Weights of a small GPT-style language model, trained from scratch on English Wikipedia.
Size: 15 layers, width 384, 3 heads of 128, MLP 1536 GeGLU, vocabulary 19156, 42.8M parameters.
Training: a variant of Adam for these matrices, 350M tokens.
MLP neurons of a small language model. Each row is named by its layer, matrix (down: output weights) and neuron, and shows model dimensions 160-255. Each number is 128 + 24 x the weight over its row's rms, rounded and kept within 0 to 255. Numbers have three digits each. A neuron's up and down rows have the sign that makes its largest values positive.
After each neuron's rows, "fires before" lists the tokens most often just after its 100 highest values on Wikipedia text that the model never trained on.

L5.down688:120121129116132155129115102157106148091136114103156134169122134161164114098138115092161129080164129098149132116166127150130149116160146155101125140128120158105169142105194121130113108077095122157076090126095124082131138117103138151120139124133124123145095107116110136139132179166132139115
fires before: " ", " |", ";", ":", " to", " work"

L7.down1318:141114140094160133150115179108167110157153104122148110159120147075098138139110113102169095084162140095138142147143106186110115164078156152108135129183133140150141104131145112147171163178121103148143130121099145153088167129093165117122139136129104095107117134154127124149109117163090113124
fires before: ".", ",", ".\n\n", " by"

L8.down1272:140127108070136146089157152111115122116143071124122137106106092124104152123158119118141136099106109160119155118115103117121074120119118134141082168085151156115152166183130103112094105075139126142156121174126138143109111101119124137133118098159166093150156141130144114110140093100127119177
fires before: ",", ".", " |", "–"

L7.down394:111150123139155149156182122105111100138128153124120109139126156127105121125133137124085093120132175105133117123108101151116116084143152131144143138152128139117149118141128114113128120161129146103155123142088084130136141144139148158135164139188191155132123127110144121052155119145116111141
fires before: " of", " and", " in"

L7.down74:107137102140143139154138168128120155140174133141135122123140116083098104143135115171114142147166141122163102134149155140102157116137137163106164119113119135153159147128159156156160126166088144120116102102141124116110088167128137111131119147122121154120112164121085153154147157138180134107
fires before: " |", " |\n", " /", " and", " -"

L7.down936:197100138151177089124126126136129123137080130145133137111113163104095116106130127132137142118104086141110151119153062155132136128130121136104097122151087147134135088119128153099131151171150113075113153143131148144119144150122130116145119157144086058113126130148130076140125101137134160139
fires before: " |", "–", ".", ";", ","

L5.down650:121175091095141173113141093132176129130130118093119070135121087133138120101169153166136112087089121149159124110142138144120130149112146168146138143138096127134138090145112117106114130123132117123127123100110120103099172112140110135119121156092126129118154136089118104123093161133144084128
fires before: " ", "o"

L8.down1235:128087132140129119105158130097158111147117134114123113143139125141093143121136129103114139168147107143149150106157102098114119155132133101121143133135150117115106095115099123097147076135114164125153130082109117099139171121123110185152130088116124138130113145120167095184133124161124099163
fires before: " ", " Published", "born"

L7.down1188:121124089132160111109110143126122160145116159133116174131120168133115117119120127124083137128134121163095129163121186147086126125159155100177110117169051142088126103090134125151124109156165136139138111125114105107140162117108132096152104141138163140161172158125092150099121133171106158174
fires before: " ", " |", "0"

L7.down1353:176128112143137118169135145107103157134162136149104143132134113111143131160150135133120122128157117140195103164132181117119176138166140115118119112106085124139139081155146118139139140151148101151163132088125141127108112140151145143143172142146148146100133140114145134112107119127121156139
fires before: " |", " |\n", " the", "1", "8"

L5.down1223:131107109078116146106114147114094097161131142114149128160148130146093152122130120129121105083115145141175133143105136162070125078119099126105119139124124135107121111137133074126087097103125127134133140137152116125148121134125136157192117131121159125129148114148124105120141110169102146108
fires before: " |", ";", " |\n", "–"

L7.down752:152124138123148144153148119157166157138105112157092119157117126143120175129163110096167128144137142096162111093131154139109107093136169166139132168108125101159101126152095144174148119154165147129160113170092112077138127151124174106111155135109152121117144120134131100183159170140139113139
fires before: "0", "6", "5", "7", "1", "8"

L11.down326:091135098142145104116161151137093167138134143109095134172143131121171093135139097081191100135157116143186102106117121171104123146155095163153157108111138130152135102158112073144165123134129113138077097115097129149077142102124138145096115125112135114110105083173113119180156163145143105151
fires before: " |", ".", " \\", " ="

L5.down565:145095122119141174114096105134154116147145129110148136117165116132123155162129115105089162086113163063131130074143143111114082109091101089171126108067101094122131130119082132132144067115140124137091113171141137146148100129112181099146114101144116089131140099164131125144166162102121106140
fires before: "|", " ", ",", " by", "|---|---|---|---|---|---|\n"

L5.down470:100099138121155154125073155154159148140115113095124174109128102169138172165131121115151086148143171106130117151128202153111139122169129112120134169117134148162183150071158169164126129108161137122122145147135113114110127111113135196139121124073137130121141123119123152100138131111164114096
fires before: "|", "-", "om"

L7.down1297:154083108130089129135081113178124112112121163144149139152094136160127124103132111128115189097085148167132113123096100155144107096152121100163106106165107132126144169101132135125101052166152079144150139117138109116079133136122150164120138120147178170124125159091116125113113138156127149188
fires before: "|", " ", " Brend"

L11.down727:136106129085130158145119119129180133042160129135106072138143135136168100090109143143148145124115108085128125135128143125132146124133110119099149169141091139125156119150162124141111072104125132103101122115096158127068110123107118138042167128160087124132110100128126086097116090128170116159
fires before: " ", " Comp"

L5.down866:171101115127162096145140139187126071085167109131147147130098105136120076151159123152149122118120135154098128118158096161101125070142101152102119121089153105103120132095127148138128111155152135130125170129146145145103177155107131179130101149146137162127070151109149114108111100151104100153
fires before: " ", " —"

L8.down1522:115164109116127138159163153101115107111116121104153182130124134115126144146112127137083125138125107138160137173098089121101156111134093132146106156103107108182136112132119123142153154131123107161165096110146108137124102113127092132148102133177129106105121073116116165149143145141125117132
fires before: ",", ".", ".\n\n", " to", ")\n"

L11.down621:122129092153170142158126134123143107143157125151163108092131130088132104119096099129131135096094148113086115131164137140121133090139147137142101118152137136107135101132130125111101083150119092148127167115161129113127068123140131145109098147138140156092121143108120158139112113134154124144
fires before: ";", " |", "1", " ", "0"

L8.down913:178116160111100138088113101119138135088119121109130144157122169163123144132118163115143116108088143144085160112128146135120161123160140143104124091115113146115119107142173117125135102121157122126108148112120127127147094143116112112127170119102126106095150133133145128130082126147151137152
fires before: " |", " ", " and"

L11.down253:085162159114071138134067143115093088091123159146169134144109093141123097132145103104176105139169114140101132116126109135115074144115160142117132080142118157132122158090149145132156141121139106128132096092086125134116138155125075149148122131144109171133113158155110150103153144137105109152
fires before: ".", ":", " |", " |\n"

L5.down282:092155069120144118122169122127121115141105112134147133123079111107101153138133148169128104150131112129113111104114132178116114103185084121164163111105160129121093108109122092152131095154150121112079110168127105115137141158095118151126160134150132146121131119120151127110102185135164123106
fires before: "8", "6", "7", "4", "9", "0"

L8.down1380:126153154173064125103160145120137131120128148154121136135085181129108140142112119150117141134121114142126135129139125117105137085122168085097109114159103151144076103128155129100134142143153127128125132130132114121117117161116138121118131137137135149101157092181146135149092151099122098139
fires before: " |", "1", "00", " |\n", "81"

L11.down570:168164145120121129125127087129110126120130165120121130152157121149139138140132188140109129114111156157130151123132119124156161165164122127162125126074131151148109098141110133107120136163122162110140119113151146129169133105139139096127170099156123089099089128083124130088116117121115167093
fires before: " |", " |\n"

L8.down1460:106175107136123129132119086107165134165089120106105120154142151108108136142170127111129112140146149128147123134108141129167147149135126134136153105129113067134130094138136128137115128153151133107133151138099146136149154154134173170066125164104174151153188136108090099138154137151101136114
fires before: "2", "6", "0", "4", "7", "8"

L8.down588:087133081104136117121092133106119111120142148128139141142145124082105139111104092125139125122107153116143112088114074129118129068159127143098121155103116100117090099097142139132139129157106110148125178161124132118128141138135094131125104089110159128119152141139122136115185116109116130147
fires before: " |", " by", " to", " of", "."

L5.down238:174114213109116119121113112160131106126104127133149138170099144112141100111083141113144169155144111164088086165146140140115126119104184156160128114133124100125113112120116115057138145110171104125095136136109114116166137116097158143081102168126144142124150138120148118139131123109103137142
fires before: ".", ",", "s", ".\n\n", " by", " and"

L5.down471:096114139129123115091168145177107124161110116084115141155133124107119137126128113108144139136105153142221117124099110097154135078137132152142124136105143114142154150189130140105126137100170176093164149098129118100098182115135082126166133150086147152134143159161109132082124089152141167119
fires before: "-", "|", " -"

L8.down623:121178149076159156145080148128136117111174151110122132156143130121110137114158150082084146103124154134078110135117132131123099148169104139132117134122087102103138127106107128096121123138120116139134166123144176090124138136146115141113096180122174157131153141135168136158167124173113087194
fires before: "|", "|---|---|---|\n"

L7.down341:110101091130130111136135090155131143151099163109151115133157082106134141114200127115170129098142135124095150095143145159151141150115143114108144145107106095115163102185123106112129145103147161149161117132148112088092141141138172091097106139169128141118145152147130103162155123134066128083
fires before: " |", " |\n"

L5.down992:114136128110106144117121111131123102114103139112089106083093133168116118109149173108117115105097118148112168134142110128135093126146114141150123129123158102168148108081071122101143124135127124152167116099108146110069131149085126117132104117126167163131134154109128127106098172131094180149
fires before: " |", " ", "-", " and", " to"

L5.down545:127095104084102124125070129128158074115118123093145145108120097119164148150146134118153159142146157117170136122093151121151140120098147127172125139092129106158139092173140129139111118114169143126100109117117087185097176142137132141137146140107090127145134145144140094124125158109128123151
fires before: "|", "-"

L7.down1191:134108154112119097130145116170107167175101125107156129103162127109139158133179164090168130149147088108123132149173168086139131160134154104097129135091118107105146132135120117142132107135155102137113151146142100104108189117113121135146078130182144092130136144163096120152121133136123148131
fires before: " |", ",", " (", "'s", " and", "."

L7.down1512:178095153085162121101092106132159161167126142124122077117137121090126136102138111119118131147108123154150094154136135119120129107144164131133098140139106115115129105116138166114122090072122138133123091147117118116114127155113099116138123138102152103118121179134130135173108161114149168144
fires before: " |", ";", " ", ")", " ;"

L7.down1069:130165142112116091180117135148160127144109100128152123103199127074115141168158152067209110145119149133101116128094107117098110140086128165133136128114156151120179117136123116117133135133178146119111116137104122135132122134112108151124117122090155151116130164103066105131117122174144128113
fires before: "0", "th", " m", "6", "3", "7"

L11.down1037:094124155110162150117134143119123094195119119100091126133154128127132093127066134109135150128118119150066143139108129110150179122162165147071152157143160091141101081136125140151133125132141137142131132144097075120147141124131194130143115140120125103133133142088056107121108176087156112093
fires before: "3", "6", "5", "2", "7", "4"

L8.down1494:161109157152101113169156121118143183160121120118080147124146133104140149104141113086164141127171144124132130144158138128134122155124116164084121121115169120108130113140121118132129177121137161145143153138086162105135145112166098134133159127121145134103127085104111137154090131117141099105
fires before: " ", " +", " −", " —", ")", " ("

L11.down1494:092153145154098121109102172129130152093136154126091095111105157133081115093120126099080128124112127170107102120119138065144120116116116098126107101110110158119149122132130122125155145137102172131146094125114119132162120111148099112089107139187121116101113109128116125133134124078113167125
fires before: " |", ".", " |\n"

L7.down1106:129135095115101109133147154143144112154110126062126079141164111112134150146145179117107129161113129184103113120106112150118121145115128126087144120186128148142158151130104131151169106121128102097172130100081134123129141120144137081202102104142096120111105134157162119127118139102110092137
fires before: " ", " Goals", ".", " |", ")\n"

L7.down1143:120126140133174144153125124163155103154125124150142131157135075137124117145144114113131148087118116136150080124107154090141120128144100179122124123153136119131106099111123121164103116127079138131077091104135118149056127137155120124111108165135139142115124149125112101147121119143106161131
fires before: "7", "2", "5", "9", "0", "3"

L11.down43:129115148169161089112092105134141153106102115109153129097174148082134121164132126113136116146064143169124172118130151144155179105110144096137141151164100099132118078139148136122134111127117154143089095104089119105105108112174134121133105110155133165147127129153074100113188150091131120097
fires before: " |", "|", "ost", "/A", " Party", "2"

L8.down40:124162163070099104174145141158078134112098128133093140167085149084117129134117124130160116137147084147115120173146112148096106129121151190090133091136141186135131092137128139110125129091099117107154104119124123115135114140118136094100104136122126111143094153138113141126097148144107108149
fires before: "-", "|", ":", " ", "CH", "."

L8.down1402:152184096138170148110145131133095120131118103126106139144122112114146116139121118121151098174153096071122107108128136090165131134124136132098131118105143169168141128136144114204140159116144112123140142161121098106101119132090114173143140128205120100115118121144121079132114146124101114115
fires before: " ", " G", " |", "as", " Type"

L5.down1443:088145107110144172147161174155141122151130117150177099142118157170101143132175086139088121158099169163157070118122137132086139104114084136130140127154114105121123135128100126164122096129108127145081099106137144103082128141111096194136165111123118121126124135102135127096122106080102129116
fires before: "7", "1", "6", "0"

L11.down1248:132145088132198148157133137133153087129131149127118156145095092166119172128135148120084101162111116170116101099105094143140158128101101188138110137158175161104135187099172101133106149162145084153108130128135093127141117099169143152117164139127150133140131167095144137074116115103097118136
fires before: "1", "0", "2", "3", "5"

L5.down672:154135129127134127098126125145124141012140168130102140123088194112152159121119093095132153102103118122104133150128117140090151115154130092121138118144126128132180106135129139128143116118140179156125145100124169075111139104150141148152152162136144115130154081146136110145116093109118126124
fires before: "%", " |", " |\n", " m", " "

L8.down209:057129142133152146170131152121119098115115107101147116138159112142120104091137116122077150159118128122079148114167144133115155139144147135116127135125167102162162069120152148112086156130127103095104086141125107123137142118141095123140126152162121096136143113138125195105125123152112090121
fires before: " |", " is", " =\n\n", " (", " |\n"

L5.down1199:178101135147143161157181133115131123135123137146111116149114152116141138184120120090123110123166118144166128089148138080087144058118135145132150173119105120139155154185098111143084107094111084104118088151132145120111113142139112152168128133120134167068124125129116101136147120119125105102
fires before: "4", "5", "8", "2", "7", "6"

L11.down664:145145135173149158109109094105122112171100103125098164145108158149145138088164139115122121139141117103128146118105100149123149163123113131159126140157060123143133163128128146096149162098090138153071151114130132120117176111151102114144112102133134110162158128106101087126140102107091107151
fires before: "|", "="

L8.down1383:138141189140138104140077093139117149101093124142124129156116135139090086075113139123157095127136190121160121127115085125126153170158116120084141108145112107112119135126077133140084108138133174132095137154117167071150122107142141141120099093132121153162147156113148147133117110116144141115
fires before: " |", " |\n", " (", ":", " ", "bo"

L5.down305:121119145132099128108135134158103120119135113113140152111119146114135078100130165121116120156133140126134100129103118166107162156149143143143122091202148068083102134157075127108121131158162160115129135163110106126203110122136147124093130096135161124156129108113141118104147131164119115126
fires before: " ", " and"

L11.down1428:165131144121134110125132123133110132152121105145108142141133105085076120133177144128112119114140147137101159138180125125102096102114123148093136139126085088132106100107153118113168130109088151146086114097099103104140146130155135141157120120105133140146166113199092131045127134149165089101
fires before: " |", ";", "abi", ":", " |\n", "WS"

L11.down488:114141124098133144099077097093167103119159123130103104114142154135147131170151119101062101105127078103123123099147134127120134092136119148149112125112138116108121130114183157131145120148130142136108201161104118130149141147070142152105162110094180137113154122135164130037109145114108080161
fires before: " |", ":", " of"

L5.down215:144103118109157133105174161086167117152118113143124126100115099120115129142174170137154123111127140144106148105114134190113134149122146100120143109138186118121142183104136131126146141154107090106138163071129110161122126166082191135153076145099128111139123128149139119100116133134119136106
fires before: " ", " X"

L8.down1387:101123152121132152114131136102133093142183118108174183167111158107137144155131126123110089121140165150131121147164150122110132154096097102145129145107159123163163097133117153150113121125177123126129165078127142097172124112116091137156116148154112150111097141128112128119158150152179109146
fires before: ".", ",", " and", " in", " to", ".\n\n"

L11.down224:124144144120134128101072186138118126163118113137130126106121126108125143134120126150071134118098068107136129172132123100093130143175134174094092163092125146142098113142147183104136139133156121122154118131175076146160129136150169133081107094156103173124181145091114116113106136128159107110
fires before: "0", "-", "1", "2", "3", " "

L5.down318:147104149136132110173087166133169098163126124134151142169149128160149133160119098121156096115152168091179121129124130153103122097115125123162130123171142156157163125138137125131187104105112138107117157144175082121164161153107117148127083089102155110086143095116108100124147125125133189155
fires before: "|", "===", "=="

L5.down348:137128130130161118124187131133172148119115109156132112157111138128122120128158116133095146142139143090148106092169132166100128155139131127115143151125119162118110144131153127072153122143115072083139182095107145124137100130093175165153129154099144144119140122090136100121104122150100103106
fires before: " ", " —", " X"

L11.down1238:187120112131085114118126104164091147132156161105111126110111121152151062083101104108144170131132104108089104094097118145155136112110124144152092141148135146148126116122127164109115149161111096148113092128162123131103162112156167140109104099125178109136115150147128173154146179106064125157
fires before: ":", " ", " —"

L7.down531:137135151114106142122116126123119082136106143131095121168137173163106104086138142126142157026155107094134142136116100119139154133097140141140136180129093191117149105120132155111102142110144134132125128121133130142100134106139126164127134102133141131130104114141092144160111114112119116162
fires before: " ", " in", " and"

L11.down535:108139132110087138121090161148116111137083133096091156143136123126130139110120138185096105142131126124146123162128158096152114169109144173121151098148103148130112172114097105138158146111112124117108111107150128119139176111123117077135171102106122174125176133142099127137135102103153117107
fires before: "|"

L7.down357:109125116145102106134111120124112155165112175142092182167136151087160094123110121093124096113096126130152107130117088163136143112182101124182134091131081117160122101132093125142151114153133158127153125120131154101114107147122151085163162138113153141131079083088173140148089141151131167108
fires before: " |", ";", " Lin"

L7.down995:121122122167119152138082148130090152168123098144152156123139126158116128127104115159150157174163137129153179106155135119137144171133153116135110127182145163102095100134141150114125172147081151143108113155113117116101088114080153134079089142128146152144110134138146141158117174092115133137
fires before: " |", " |\n", ")", "|"

L8.down145:172174149122093165132156096128176138135143163111129115136121177162164112164121138147106120108135136118193117169126133114140092141146132092112163126150081114096110111123109104079144092129136115157110138137098121116113145111106150168096175133150145126100140081135111147118122139115108126102
fires before: " ", " —", ";", "ac", " ."

L7.down1441:104122131119102168104127108095104140130127079144125120137119135109129116093101139124106180127120128116083097151173086146116126120127123138116116135118155109108167149102146162150129110112123085114142155152113151076099168108142135166149136098152129152156147158138121095121149129061128106160
fires before: ",", " |", "\n", " (", " |\n"

L5.down804:149099156108150147126146129133132148136140147084109128130159125095110155152112148089103121111148124122091147122142160125157122118126099129134166131107115110102089114109135163120130139074108135089106064161115098111146139136120106091165168114121130104110155109132068181146153113139141104131
fires before: " |", " |\n", "1", "4", "6", "5"

L5.down1109:159103140137127104130124061150139070136176124124129109137130145099150124147143119118144125148121131073110137152128161125145137105101193088216111144125114162114126106170162150154155082087157161115125136174129117120132088113100111129108152079154100163148161139111076159150123130130126111138
fires before: "|"

L8.down604:142111106082082126106135136171135109147112107139159120118134150116111107137104091162089139115149092098132116116128103094124151087127124130162153133152129104128179126111178119094179137113115171100136103098144159129126111138090105129153105127132098131089123143141109130081112118127113134117
fires before: " |", ",", " |\n", " ", " (", "."

L7.down209:160115118153134144161112115113100162113125125128140143129133154156112163163167140139156119152163098114099098112186111125127134133111101135113113102139118149077096074110185141152134135112127186102128148085083115128116127136179182145094150120109101117127132128122120132146103106127103092123
fires before: " ", " |"

L7.down1385:156163134099119102176136103155120158157124143085146107141120111107116136116109150132128109146145158077113139149177150135142106119167139141116158120154146117145137150176136146110106170138161086115100168119139130115119128081134108164097130170166128123127092134146145131139113129110090147111
fires before: " ", " |", " career"

L8.down1322:146099137094122160170102107123138089180108117113080114126079120077130134144138145133151127162121149131172113100174109118156127083115120171127140169105111113153124177192113145138144089118105150147145113134138153154132182101116114138126143145124137137096124152122139128097092097087134099113
fires before: "|"

L7.down486:100099128104151139108060104161127082143121107178164116129156137125136114133106130180111152174100121118111149138150123154152146105090124170131152063108145135106184151118188170127112119139139185141163128134059116120092120114151121154107095117137160127082115122115115153077115130146124111117
fires before: " |", ";", "–", ":"

L8.down671:133108140112103146144146124114126119160077137148117081109110093122112161121108100119127176108097156141138122128122109115100134136136122156100112136116135102099116192156140133134091130123145106097123144109142144125118171079131126144159096131165147110146127150118093132096097143123117146179
fires before: " |", " |\n", ",", ".", ";"

L7.down391:101131085128114085151165098148139091119118137117142121086147135123132130074148162112130148095140172090151098103129131146140141137158130108122148134151077144132149158163151162142135085105144132104175150122117147154120130119151117129074085129114142138129146163133102111130149096110113188126
fires before: "|", " |", "–", ")", ")\n"

L7.down782:081160118091132146163113117143134107095135127119133144106108100183123151126103124153102127148168121127117111121151124143117136136108100142097134147097111144117122146132118126121134106159143144123100117136105132108137110120067157107138126095071141123155165149103100124108097157121110109094
fires before: " |", " Tour", ".", "L", "ı", ","

L7.down0:122195105160121139110103141101131153077089090129149097140122102122098116115133121115142138127124127097126114107112150120116136137145136154112138091095169114112127123172128169145109156112150131132130111149138101116128141156117117114127149128130129181136117133106147116131156155064133119154
fires before: " ", " |"

L11.down369:156166159121157125120106120153137085118113119093135111120085163069114150142108144138098131103144137114140092125107078122117191124144110170132118161067142085162135123112150129101129173131149141138110124158117121128124147130086124146124131142071162110154135112119124146176116150148106145114
fires before: " to", "2", "0", "8", "1"

L7.down430:132144141169097093118148137107111134143117133072101146152181145103152165130091112119076144095105093155122129141160126119149160144123130126100124092157140132100089122091133114109127145131142105132151167125158137126142137179108088144144072081131147134126117163131132141152106116139153080172
fires before: " ", " —", " Ref"

L8.down830:122134107109116151128108081137130152158148084102200090136140084122138099140152142131118164124127174180125104157135149068135160136120116173116105127109068157147149138132108147114146123119109116114123128130141147129139114121169082092099058143143162153122172140123135130119106166111126178136
fires before: " "

L11.down553:101153125149134094152159145143128146131148111118130163123129108107108146077133139119127162101142148143129101128141095154159156133165131145117113090088165132124102145179150134111175130107092133114148122151130140138136115149162128097151162139158106105162121096136096125154107153123185138141
fires before: " and", ")", " was", " (", ",", " |"

L5.down504:129117101116105119100081115123140149105103124155124121167149122149118169201137122137151133136120114145083151100140093104099141110113133122133091151157153151155102171126112075146115171157139114099115162104141116148116117127154093145139086130135079114157122118156108114123153103069126120160
fires before: " ", " |", " —", " |\n"

L8.down664:155140112120102111147161124165152082107123176148126126102128136111141076107128128144138113123124144151092076115179116106113134117136142091097090117167109094137139140132147175112127106130148158132117153186120155118187111158113154142112138104153094132123147105130101115108111178149152117179
fires before: " ", " Total", " |", " %"

L11.down1150:171116142131130155110090124117140126155089157125062115113121091141114149182102142144166141146193065167100114176129114096148130126101134162148136119147157114119115130127136159130111157128096111128115078112136150107095132147113145100102162139134139140118112138166119126164113159093093064116
fires before: " |", "–", " to", "==\n\n", "==\n"

L5.down427:131134147157116074113175125115166095148142140103123148136106147157172144104126133115123145123122137100092138148103164121119115098093103126094113111099133151142090134102101123134146185119131089099148164131121107125126140180109101132157118148138101134108134136142078103156130085137104121101
fires before: " ", "ese", " Total", " |\n"

L7.down973:149148150150159112100172152130175108135121149106115134116137126118140117121147173155077144152150145106122124138134125130118137156112132082093148123156132170134134141118106139146072109146153125099180139071136134104146156154125121111144117132140135128139137134127157118137105129126131084153
fires before: " ", " —"

L7.down1296:160113102108122097136067104096162157109086127099115136125103149152117139140113124132156097125163130144113106115093139136132127082153141117150116142098153150112112106134154119102094109132133123152142170129112106157067101137127100103138131100116123152125151131177121127103114117098130112159
fires before: " "

L7.down1312:156143089213134119141117122095162127152132157167128168142155083165154166115152169146135156126116166097121122136152094115148164143145141059158126152156121146091114174137152147153088122100151120115114161145130149099177156135153132175131130118086152171162140165101109128125107135156151137120
fires before: " |", " ", ";", "|", "."

L7.down740:149146109157146111117119136134081094140100102095125139129106100144138158113127134103087144095144134143138116092130117114117115146119147103091168122179131137132142122140147088102127117129116173118151158075112112136141111134087126151114093099163148110122170158126166089137120140152127111137
fires before: " ", " —"

L5.down949:133128083122166141110089141169134117125157143135128133150137147131146149140087088144119155031132076113100121121087104097122109159053136128173122147113158126126149114112089113109119131051135133145118112128113114098147114132094098077150121142118159090141134104172118116128118094141118153150
fires before: "%", " |", " |\n", " m", "."

L11.down1320:138132107088148120146158105130135113113128123135129134100160115140129128090140125142167135101126094141141116152140094134123161123106133124179120146127128098150158135170106150165105152142136142104110133129146182114119138125139158097152131153135135126130146149132128166208130116140121101132
fires before: ")\n", "\n", " |", "–"

L5.down984:122124103135167100119165137126175120097108143175135111138114139129154128140171124148111162148153149112125098102141114168142142160115144085105124131136149182119151132103135137093126120166143112082140183090134114159124130148096150150145081166131137157155145126142134104130113138137122113123
fires before: " ", " .", " —"

L11.down484:151122117122127142161144107113098170124134137128138132142117119163132086151165144124130127116120105159139131133098097082155117127113127148089164089089146153145124087127179114147148113115123146142142151116115095143135152150145140146100090101133111141119154143120148128166133114108127107139
fires before: " ", " —"

L5.down1524:122131142169183146140123120063116130083156106098164136121119133151164154103122109159138096151135156101127104148181146121147126132147128124101169116141149135127156092151119141143114150127117135162152169175125116115138124097164140158148077131135132149172105168115100102175138125138143081120
fires before: " ", " −"

L11.down328:141134119124157108130100160120139122150145123066136093120115089120145159153100164124126137118111149116095069157167091118155091151167127137081145148137106124125143102115101158129171098134107111142131129156118119127102110124178083144124122166115139128127150161122130127151144105116146159093
fires before: " "

L5.down1326:120126135101148102108095142109134123144122110107111162125123118099097104118137141136145147144124142141131099110085040130168111085130153104156118109109125156125136142126097146135163129128142142116111136122091133102122145120128136106175156110131123090155126148147146173137120130122142148107
fires before: "|", " |", "|---|---|---|---|---|\n"

L5.down803:114120121086112124118118087151092109113133150113159143125095110108124130131097143122129136119128116111126130112124135129134139083146112137112161130095105102141110162122152124150161166107106177120119119101150119151131122131102125112176113144149102124135119138145126162135169128100123142117
fires before: " |", ";", "}", " |\n", ",", "}^"